config.yaml
qk_norm: false
beta1: 0.9
weight_decay: 0.26
final_lr_fraction: 0.02
MLP neurons of a small language model. Each row is named by its layer, matrix (up: input weights) and neuron, and shows model dimensions 480-575. Each number is 128 + 24 x the weight over its row's rms, rounded and kept within 0 to 255. Numbers have three digits each.
A block is one neuron, or neurons of one layer that tend to fire together. Before each block is what it responds to, as a language model described it from the Wikipedia text at the highest values.

Responds to: Word-initial name fragments. First sub-word piece of a multi-token word, usually a proper name at a line or table-cell start, e.g. Em(u), Mc(Allister), Ric(cardo), Ta(ichung).
L4.up102:135152095127121189121144155118129122117136107111108144159121155106116125138139156104163167102123166142103091108141104128166135149126156144134124141129131130082123119133157168149158081145101136123129164113089147142121126120127088142158114164105118158146130132147115115104121126132124123118
L4.up281:081115118117163143153112137124131108144121101134128132160098124143117129173127101129134147143150147152119140132150132103134107115118139171078123154121168136093124149121125147132127088108159112140116137118123128129183142115141110146146146101115120110131112101108116121156151117108089150115
L4.up464:106132077154130136111104120131104113124163101114136108122122129079141146102092098119116141135116148163131096109141142129129131119119148100137135104100128145142125165123159131096143118123130162119136137113137150113078123138153143126131128093116101146122078144124117064122133092106127117125
L4.up558:130102091110133126115175110160098110108132122112107154147144130115146154100079082155112130126105147117106186181113118082182096152144115081165115142107129144116138163143133084106159149104143188150140135114138121092099116105149161143128101133156153123152128167132149130087119143171124175150
L4.up570:110141116104118110137126093127135135102134130129115106139126177137069104130172071113164096116144163145127105111084154090148125104093093141111095149129173133127149140123130154125119126105151134109151131122147100136139116146176148143138144128126148120137099084095113140151087114089139101113
L4.up662:129146106098118138144168099134116131107117113131123120133102144111139101151165155091154107115129130105124108133108149111105131120154150112137136163091139156111146141125133124151145142166162095133105116133101124115126135137126156125168140122147144146143121117102151115151182092137129126099
L4.up686:141103120126184146140136117133116144095123097166120171173142133140158140149127173128150102125145155096162139137109160130128144147143213127127088123120174102107156095129188139130118120106107167116131166117138155142166122160113106131129116150133110141155148162164137138148095135147130157173
L4.up982:151110162115121167141114125134144132124178133124107107156101158125114157124134055123138138147129136083112163087105106133108128149115106108148108108093156131131135138136116149125106123151142152118197103117140200103121104128152185127094140110076162123084120123116109101145124108102114122164
L4.up1182:167090104107171125084121142126144145091139119191128138131147110085139142113105109131109148132089155149134107140123108121162098117119132140093099100173146169118126109182139113140160114123136129121127131118140172160142142122161156146178100131152104141134075123143110148136113189154145145120
L4.up1277:121143156118165135150115089127131098134134102140133110115122095130089122100115158094088108160164171096115113120129122157144108172130136154136162148102146144119116175062119163126138103149136125117119106126118107138119127163143108140114112125138115168156076144116138177142122133113130108097
L4.up1535:087082148115106145156143137141142167133134124088111140158116167091109127177173103151143175114102150086120081111145131124116118140159138149141109171153140126100149168146109100102134157167151111096138142120111142104137116123142077118128143127109193092178110159115153154122041111159098169145
L4.up1549:127125130123126118139116122122148133130113156107123145068129116118073099138111112129135121122140153141145113126137120159136110090139112118109136164139127142106148132109086168143103130140108129160154129112106122129109093108137094120186132117151141131120117136107159137171130149098135137123
L4.up1643:122153103133137078124133091138154134143128106154134148162151106174136093129119108127145119102109175140116112125098107110127137133127139081123141145115104175146138153146121114125132188055154139090110113121119136097135149115094143140156106076142110114137118158168135115111146102114121117091
L4.up1671:128091132117164136141094119135106103117159130149123137117128151125171144112139090072068078128138122113144140113127080129137133158159129111123163124154131124116167111066140107118134094157091117114135112137149123124165144110123142128119111099127157137110118147108090081128098102122143135127
L4.up1821:109150109114175136121124124160139131099170157106139117128140125109117141126124118102122155091073124101114098096144098089119124163145120155119112107170125100121112107127093107100119125099123094166168164119105144163152141115143142123171153171157126123123111152140120102104152130123168155116
L4.up1903:158111106108147131148088122123095078124118089136141157128144141093065115113137123102125104076142170141102160112084152147112114158115077116144157107113109135128129159097126151141146145179123146148138147122091150143124141150101115125140160122170093150137087117158100137137153159120137118114

Responds to: Mid-word name fragments, table cells. Middle word pieces of names, often East Asian (Su-won, Ch-ung, Sha-un, I-ron), plus punctuation and header words in Wikipedia tables such as "(", ":", Candidate.
L5.up168:091132141138142120130118114137144137133161156106120122156100123110090138156155097096155140133151134145116119150181142102108098136110129195136063117129103144109114108176112176128119111118167080139164144176163112089138126134130161125132097129124120119178128132153116129104106107148122113100

Responds to: Result-table numbers and units. Time-gap plus signs, colons and digits inside numeric cells of race-results tables, plus units, months or currency completing a number in prose (kg, days, $).
L7.up94:137114165143082139134133102122173065122150136133126098128109161133106126152119133118113107166137145115133148114138142152090154146115148149114091118131146123102140116135127135111163128157115150163172152136115077106138135085153104114132155097167109140139093091149171155148168114129134126143
L7.up1003:106112120136188140141122150118115074118130091178143121106149118138086137140066122129133116109106114094124106115132158127103137129137173174126102110127084113076131148110136076114185104127097138129118140117091142137103133127114093122139121141138152148120101136151149129116103170091122140119
L7.up1747:133119115116146128081136109143112104137128114080112129169114088135120116134115156093123097128126145126137112132117147102081155134130117120103108093135132082103142122098096110134140160146097165119122155137087166143116144171130108119169079112121137119141121161048132167147146180167127137170
L7.up2035:140144121123117157123124155148166073101132125082124145124149087118106104102159085139100079143131158068141164124130129142155129147163068104116155156154120124134145119098165088084125115121143151108110156146128104148136154107161104119147109146075121128163109160125148126149117137163145152161

Responds to: Sports/election record fragments. Tokens in Wikipedia record tables and results, such as the "(" in "Decision (unanimous)", election candidate cells, and "| Silver medal", plus mid-name pieces like "We" in Weichel and "Og" in Ogden.
L5.up983:130158134128165114108152126163140169101131132144123162111088143136093097123100171144161131144145117154107131101119122129116130102159153129153143104126156184121104136155132146128120122130130136111123081141138137094169150111148113108148118121129143107126138173137137158122098132119121114120

Responds to: Name fragments and table cells. Early or middle word pieces of proper names in biographies and histories (Fi-ed-ler, Al-der-crest, Gal-er-ius), plus first tokens of cells in results and league tables.
L7.up840:131140156139138124127158171131131123100135148110140178103081174115119112138108134127122118164132142131176112091139155117158126130093135179088134134130136152106135112146137140087147108134128174122102111132110117175098137144141085136111152103157146121089162167095162157129090086120123125099
L7.up864:101099097144121153129132122156104180128141146116139123098135156103132113102170111159161122132151089150128121109111101141116154148082151146102144189132171137110119142128109130140135114108146107101166120154153170130101080141149133126091064099148127162160176103142123105125179108124156115121
L7.up1446:112081098129159097087151093110134136158159161130102156163130125125158125141130096097153097111095137111160080123162140091133125159134092159134126136134112177107189130102114142114109124160116186117144145100142084141148124096169159125131087137154111141088124167113157120157107137119112148111
L7.up1463:089070129121114155103118060112135159144089111135131160146111124075135166112146132111152089151104135152126133098098135142143127093094123152118167125156152101138137160132113147145107150130139100074109100114113110101149096100130146131148137121142089146111130140149102123117129136124127146109